python train.py --num_hidden_layers=13 --hidden_size=256 --num_attention_heads=4 --num_key_value_heads=2 --head_dim=64 --intermediate_size=704 --vocab_size=2048 --hidden_act="swiglu" --norm="rmsnorm" --norm_place="pre" --norm_eps=1e-06 --positions="rope" --rope_theta=10000.0 --rope_fraction=1.0 --qk_norm=false --attn_scale=0.125 --bias="qkv" --tie_word_embeddings=true --parallel_block=false --init="uniform" --init_std_qkv=0.0259 --init_std_o=0.0 --init_std_up=0.0259 --init_std_down=0.0 --optimizer="muon_variant" --learning_rate=0.0102 --lr_mult_qkv=0.4 --lr_mult_o=4.0 --beta1=0.9 --lr_head=0.00552 --max_grad_norm=0.5 --warmup_steps=200 --schedule="wsd" --decay_fraction=0.547 --decay_shape="sqrt" --final_lr_fraction=0.0 --batch_tokens=[32768, 65536, 98304] --max_seq_len=1024 --doc_mask=true --train_tokens=322900000 --max_steps=5283 --dataset="wikipedia_en"
MLP neurons of a small language model. Each row is named by its layer, matrix (gate and up: input weights; down: output weights) and neuron, and shows model dimensions 64-255. Each number is 128 + 32 x the weight over its row's rms, rounded and kept within 0 to 255. Numbers have three digits each. A neuron's up and down rows have the sign that makes its largest values positive.
Before each neuron's rows, "fires after" lists the tokens most often just before its 100 highest values on Wikipedia text that the model never trained on. A number after a token or word is its count.

fires after: "az" 15, " G" 9, " bl" 8, "z" 7, " Bl" 7, "a" 6
L5.gate15:132075142079078114132122132115125132126124148092110104160091109224203178063134162109105119109109162151130118103109152134124132144125185136112122091105171103105107154144085071109161077124132132159093093096117139100118103094089062074066205136212146119061143101117163067153089141157141078083082153136078129105162097108146116154109041103123133139177160153107125110066118105169086143136121124120103096074083126108139112171136133115118121144098179152106126105124136161126114172118118090198121097124141140055176176120134104034067129120112143127106125125163130122141092135148103158160
L5.up15:058067124093142097131090157071195080174153140116208107125069096121120170114084122137149142087178134107153088144137154164064136067131140165123100120075118122145109153118161167120133131172107174164161156119131122105102145115097134083149192107166157160148133110129104149177128147138167144109121073137176137097155129147058120172145146121130193087177127070098076120093147169181125121130145159119083091083122094152122108118155067145135046124095176178149027145098127130132138111184115130173129080139129064142155125134140150122167128074119100117106145148139120093155057102099087105059
L5.down15:170147159157142139088143165130126131130173169059099170097090113110151134131138117132145096165094138083148144140150120191110127156111124136131090126136074141124114147169113087172106196187132138123170140130070067135127189174131106144148149121116090120161181095171138161137157125140133135184032150087085110145083123104136118104157182140180158161097142160175144127191119106057113099113152142141152174146110077092163133088137106172072163143119116124125176107122123155096096184034114171102023114176140165132159123084100091071120099081075131129125192079101156094090175158106113083116

fires after: " w" 12, " m" 9, " mon" 9, "ourn" 8, " t" 6, " met" 6
L5.gate500:147098139119138098121100098195124146108143124149125129159159105134077197139100067156127146169164111130140124154145139209174098125089116123127131107114185128131160158121126157119132144178141119141135139097121140165065177058123106152174146121096144134088108075087091148115086108134178137099117102111130107186161163128118173165186107159145166165117071100125160131173093139162146185116151120172097150146102133172089127130205170143094126174110137099152114186161158171093181139133181098093113171126173157136135072122092111124086199154170092094202087133112201076135131137134121128081
L5.up500:127137161097141112153107143164132127108140125151124106107144094129094231139131166111118181145161124119161173132110146174142107155127085127098104174112116160199127053111051159151150175129097111193125110103120113187055190061131100109138115099106093107104184129100142157124108121172111115089118051154105130137128091136111111094145110163138133095163126068128126130140090057084186113143162109155160155145228121116086085101207170187135149146158120170136174158165136148052148152102157104145154167117154133156105115118135130143072110172173101167178132135161156152185151101145115114073
L5.down500:131093137120139196149111141146101149159145080135116138140117100145154136169139102167185126126122114162140119127089069089129118136188111079208167201155078127124113159089157151119080139189132098079117133125135159111171125127130165101146164209148068130131181093096077110155134104159126180135098162091168101134079138146108102107149100125100147147113144132121157058140083188151197077055132132113124113070132152133077127153124083074148120152077061163137125107139134099135082068059163164073089139133127101119192162147162058140129107149067083130157103169128113174130147104163154105148

fires after: " f" 27, "qu" 21, "est" 9, " h" 8, " F" 7, " rel" 4
L5.gate555:156079213115130144094160190130129108109146101122131092157111087107139100139141098136131123174144135137146135153153206147102193108143148161091084110108086148124111112151132110115060109120098109102091073149109102149173102073133165129094199163100160134050092075151120170173150099095127153147135188133123134210079124200138124094125179148107122127125107130106119087102065094165083169165081097149062161114150119116128161121172087136112149072137174168132063110090124166093177116088098145139145187075154122131148115121119083119148129159147110120077126084136120157094080120135126126123
L5.up555:072068077068139101154067103175161164180175146159118120164136152108125065144092112172077139092124163122093151130138134097128159118122127115063134142164168134193105096127130132110132102154083163093102123095114121091144101133091184179131113132175113202142116140116101099201165171122128109101090121100131124096086167095084140094113164196147158209144104108169173106072061148161106089159089128145154103114128139096136208120139121112124191144152127185100138123193117139098134134121131099158135171120158216161175142148136091123125157136092125153112168066117127180148085118099113185159
L5.down555:121150090132158196089170110135151112141103141131085126140145139148132089132136088102042146215121138161124194121104121149137140109154124108089133181090086096114165135090123097113125111116171109194150135091151183144084132173150148127147151150155153088127170125130125189159053137084070207126121114127147142129147129151123100170139170136147137138088158113122102143084175079131142189125144176133097097140065171141181131114144132101107113107148118107117149133143145135079148168162116096045184129054084101104106064094186151145127077089072184102139141123107085153159136130174105111126

fires after: " the" 19, ".\n\n" 15, " (" 9, " \"" 6, "\n\n" 4, " N" 4
L8.gate211:096152132138105150140094130102159128121142173133077088134153144104158118073110184126128079072142122212129109148134124095104117123167146097116149135148068114133098133163187130183073149130175085164140175126114165124171157122082083187061053164214078106129143133107135126209096133172163138103141161123154075129128142113092112105173148082115101151121165170155174138103106182126204127120144142080117109165169086121144114182095091113150117160148115140149145132100139067138102078148115157073085168104114094143094117165158145097128114190096159139112173131147167103116125130075143123190
L8.up211:031125069122157157133185156144165098145141145125100155113093109146134173145130156160108083110117113133119086166154145165172143137153150134119102139119152143170118171163141083148144101099119167152110167115070143165094157136128171090043128157136058124134156118088148159138077130110124179125078127101140130106154129132096114184083117169150081183161142140149162170132067119179072117063179124043086113165101165105139124139103087128101101138130106089125084100145146158078168142144139097112092097104181071103085113163098163145085145158109172120163085184166158143110068129148185170082
L8.down211:102179124105109155106159106167136077136126135138069156134123122141155119142161178131149108077192142138162119146143081121072137188094177108147131121141148081145093187146187112129126110075136097135135103173158107143153139164120117161139155125149090044130151113103025099117115139138095196148137139119146115170143136161173131122164147166090146169125170170082154096159073076137091097152140108103044114178163066111129096124067095121198155135155139154146139118115161181132124094138079149074132126083144120129133059145095135127130149123099165133160152106132162131104051108115145128170

fires after: " acc" 10, " per" 10, " con" 9, " s" 9, " res" 8, " ass" 6
L6.gate521:182157120100123138140137082084120176140130104122171144180142120115186161146121120109157118182131081103148105123149111135146108126129075092156125120123115132112138163140131123119107095165071171127041138081126072142133140085089168164123141101128140098178157215063115122130087099184151139089114102106150132104104120122055133163142087140108135087142131130084139120143129166100140176108153153161115107102150106082145051165160158116111105059114193137168065148125108101125174190126046134125134143170153132144176154090171152157148130137203192101058095121084113122120162175162173078135
L6.up521:089147138136087130130128139155140117141136128084175137179151187104169100105083185203066172185125141179122143102146152128153113151080087150132079140127123102085169196082136131113118130115122143150131100125138124173146095097116099098167136093192081167148095104156139151173108081161153127147145154114114095095146141134107099188091086122146151107147101136093143091085141135176093135118147086117114149099093063171069144128107123131097123113124129133123119175142154136090142166130134121036110088120085127064117105171121105158173186190122164136127104177132164129093136102191129109081
L6.down521:104198104115147150113152098145100197127100134176137112105099134123124084143150161101102088143153146133138163144139106111178166141128115112131100114172166116133077103126144163147109129102157085198162129086140131100097114132144135140094082131148146171126140131148143099179132110137128127141106133121102128140110163124071109104167187108120100130134151154167159097072161177174118151191136177117115078176114132174131120161129146089130195186153141136110094073177139159140122155132119179142123083081136135080158120145114081118170090211128092091082154127108122161127119080106125122083

fires after: ".\n\n" 46, " |" 10, " " 5, "\n\n" 5
L4.gate507:080129173139139139167046095149167135123165139107092102085142143169122139109119113040180122150104148150123120180155120126182127073183157132151102148143114153114125148169124160131126211133146151185133131137104163179112125156201115167114102141149120119104110120106092129128131151083111117087087187158185087128078112127120112161173120115135163197097084138136135097149166144116084106146156164114146224085109125100215132115116100099107116111097125096136114105151103140163155038063120127105121121128160123159145134159160096089098149151144094062105088094100145150077086099136132151127
L4.up507:090095251134149175087104111153112135127149152133109123130122143151109128136119152087106150077103155125147108105199169135212069064137129105130144123153148173169167082136110134123143187149110086155135131084143103169162073110172090125082085077110140145157113113121094146121153171139135189114091184117152110111138129081144109173180125111113102110140094127141080156143144159111083156180167178039147156118110155102193173137135113110150154138142138090177118090142106134146166106113141110044132157139199111110128124156120115128047112156158130112085073089074133146095071142123086163122
L4.down507:178156197072167089087145174086159089118144194110093172128133092138172077118207149140121126125116149084084116102125137121105104123166109143139168177114150049191107163109163113160158137143096109129143072125125138113147178133090133111074088101077159066061058135184142142122113149208117126116143183124112083120068122144116082075090132079078128125097180088120122130113120175092144063139115108087076131120127133089143098155143131172096147154092129128104109118088140140130123138131148083100123104040128131131151112171086124106120118127116117126166113088076070123134123156160103184082

fires after: " K" 34, " sy" 8, "m" 7, " D" 6, " " 6, " d" 4
L5.gate281:143119128185047135148061148097135140069154071095141158088152118109085118110160138090138127133117115087188165155115080176154126121195091121130176174178209129151087108130155123085149089107125188112124137186117134185121114137131101138162114111125085099121071101174152170139115134090130140149146132144113107163107093056163114094146138105181131132179170107117083090106122125139118087113112115217127109119127103088144151118162093123127129097177158113057174144146177119140102154195135119171149106132093116189157122069107123156133102079146120119064170093134112136157144160096090162081
L5.up281:124142173159083154068070141108162171041060114177071119144097134099179118165094085138147100142166156170132119132154128123130128160170119157140133145167143174137092125129114152094156080112157154161137144117088100165134044120129135157188189095091126162121094102169102145120123107084080073214111110139116118173109125056066103081119076122119136076122107145138117133121149109107125135184118117141078113084150122119146083101149087129154126115097151128134153060127189152105138148169085157147158093089100051107121148092076072141179097144144115116127122203105120150125158124103106185159
L5.down281:141110221189156125083134080096104095084136109106113144159152192166123155113122149132160168088077160105100179132152172164167097120148062139102181121084151114145135151129107209121203102101088062099109131138086092173126067123096094112115119140143155116100080130119153149100132221176126158093160152099105148096122140146147173143119160142078109180085115177138119137112139083112123133123110138150145090168166146131079113139056138191107104091052112123185173126118106100133112123162131109120083128209122096095141155108048141144164125099091118120113108093187165151174118117066085145165

fires after: " D" 23, " d" 20, " V" 14, " inv" 11, " ind" 7, " v" 4
L6.gate246:119120133144107169163078089120141137085141102140160153111119115056115138102121144149086077124087100167183092121127141109120101162097143109104098126153191141156062111139118154139106140131159128110123165170100079160144171055120142122101120104101186152138137147080158171111117098128129138158174125169167090163152087142174182194103152161169086126171160078156136122111131044112125132099152110159137165100165117118135128105161167073112155102199113095100140135107165135112156123188126098088145119093123149133097119079084103177109081113105138091070159117113122119090098109080188093127
L6.up246:146035130074186104149118142092125077123091102122124173183161110099112138123152128105127106132095095128156122089071180102093097134154115128150168127117142170129183101137161131124115124140095148153126136087113108183145124211175149130173133137072122154106132164106096111160150122158141086160125138113162104107113105099101152135094112103164166162142109080136144110097109127165080083047106144144144103171124145145119094134159095152052098135072156111132098085111083118112099119205119151133138195123153074121131093130135110084156106103108138159078108171095115128165152085105110164174
L6.down246:177153137181126132092118085121155122151107116229098169114125100095134184082064158124143096158100114124092089185077090079093131072154154126092124114095081129155133105110163138137157162136114068112124145186113182115117123165161109180210165181151072134137138093151107120138111133159148135143149159156213099118121098112105142168113121134144099122158104115106108141115165079123067122158094106153099099138091107126128095133112112107147078093094197133098142125071106079154095074174126188125150101134159041129099137097103140137126117113081133162157121154149111109151152130159149062157

fires after: " D" 16, " cl" 9, " f" 9, " re" 7, "rict" 7, " F" 6
L5.gate346:158151106155139067168066194113163163088121139122129108149154116123145102072126112169166175163090136129178079214098065137180142153155095148099102106140126131149103131106142149151139110130140115118102128157094112224128129190161097165165120152153147138132041118176144117134104088095138106173080202060184168150114094177217092146109111149189170121142124131164146174135161100093135095110102120140090111141136124137155169116124148104114066065082113143112084093133098115124136121115121161136109124102175169122128124110120094147100083124125168117091122102114129125119087157091139094146
L5.up346:153133122126155153101112113145197141112206143139105120153150149114094123114182090148097074098193094162118125137100153049147146184152100099125179101145183115169118095110112156126124116137122060059074154189136122090164124133171162187099130139155136065121095112110130145140092144137120166168123148129107137125154049081141181187131129107059108123105064185156188099116085148073088112127156157141116134102172125043159137086164082133166165207141105110141192156144067111080131185168141119121126133137211088135136101121079104177075142111180115140131133121114166150124153058104149111141
L5.down346:088073105119133037142129141070116094175094114116114068151129134149199097145141131069179168121106169136228135195111132102073119085128180134073151116110137142092148149092137108074166101172153130128144110126085134154149114124136143115168083132064188165126099205132138147089159106138104120104105144112148123098152169163144087069133118152156156191153150134103117156134134141135139087114098054125116090102108094136084141112083162123076160096030089114140095142148156175130159109083108153175133152125157103132116113139147187134147168110097126095086084120154106111091100140074097208154

fires after: " b" 15, " d" 11, " f" 10, " l" 10, " F" 7, " D" 6
L5.gate511:131134158105172148147102163176121168109105151170191088134111154119186092124113073141158112141105171117134132128138167115189090141083161180096142093120138162113187177131088137172142111091089134099178086145073098138130179158184147157094099104159109173113093128096169174074162083111115105092135125163134123159111091161143138132110079005181125104171166162168129136127165144126118099144105112140112101103141097153123101140151121144086147129117135143127103187165114127119101140157091148110124129121125134122188117029112100163133095123175138098117111173097026158141085113099135101081
L5.up511:136124161114145087157091178153185145155147092088118106162138121153067096107162115101138190123151172120087157105098051131146146135072125115074133167101091144153118114109107103218108119143103164087171189114088116141097219128113147168162107144082098118153075161195116129148144192121083171095150156150116125082069083090166151130099153188143126126141075120201141101104113130110111178150145139134102108154112147101149135122148161103136136121120086118167111124126134115087093109122100149171201119128106173134102117144151086172141151133125053166117112128114108218148082053120207116123
L5.down511:109138152151080133166084158118184136107162165112142147160135148077107112133104154138132121131134144189206113147129151174132143079105170165124168186137113154145136120150097107150139109145127191124165149115186170099171100104135194159042121129124105070153103134115151169119115135084119117094171136048156070157104162176170138137153172035169134084109085100130193150130108116131109113074142169123099144068089140184110151155094108146107141107132136161087086115140070110137186193234121159141134200164156197121165076124095176143170163138126131117146097112117163167131147141090134161151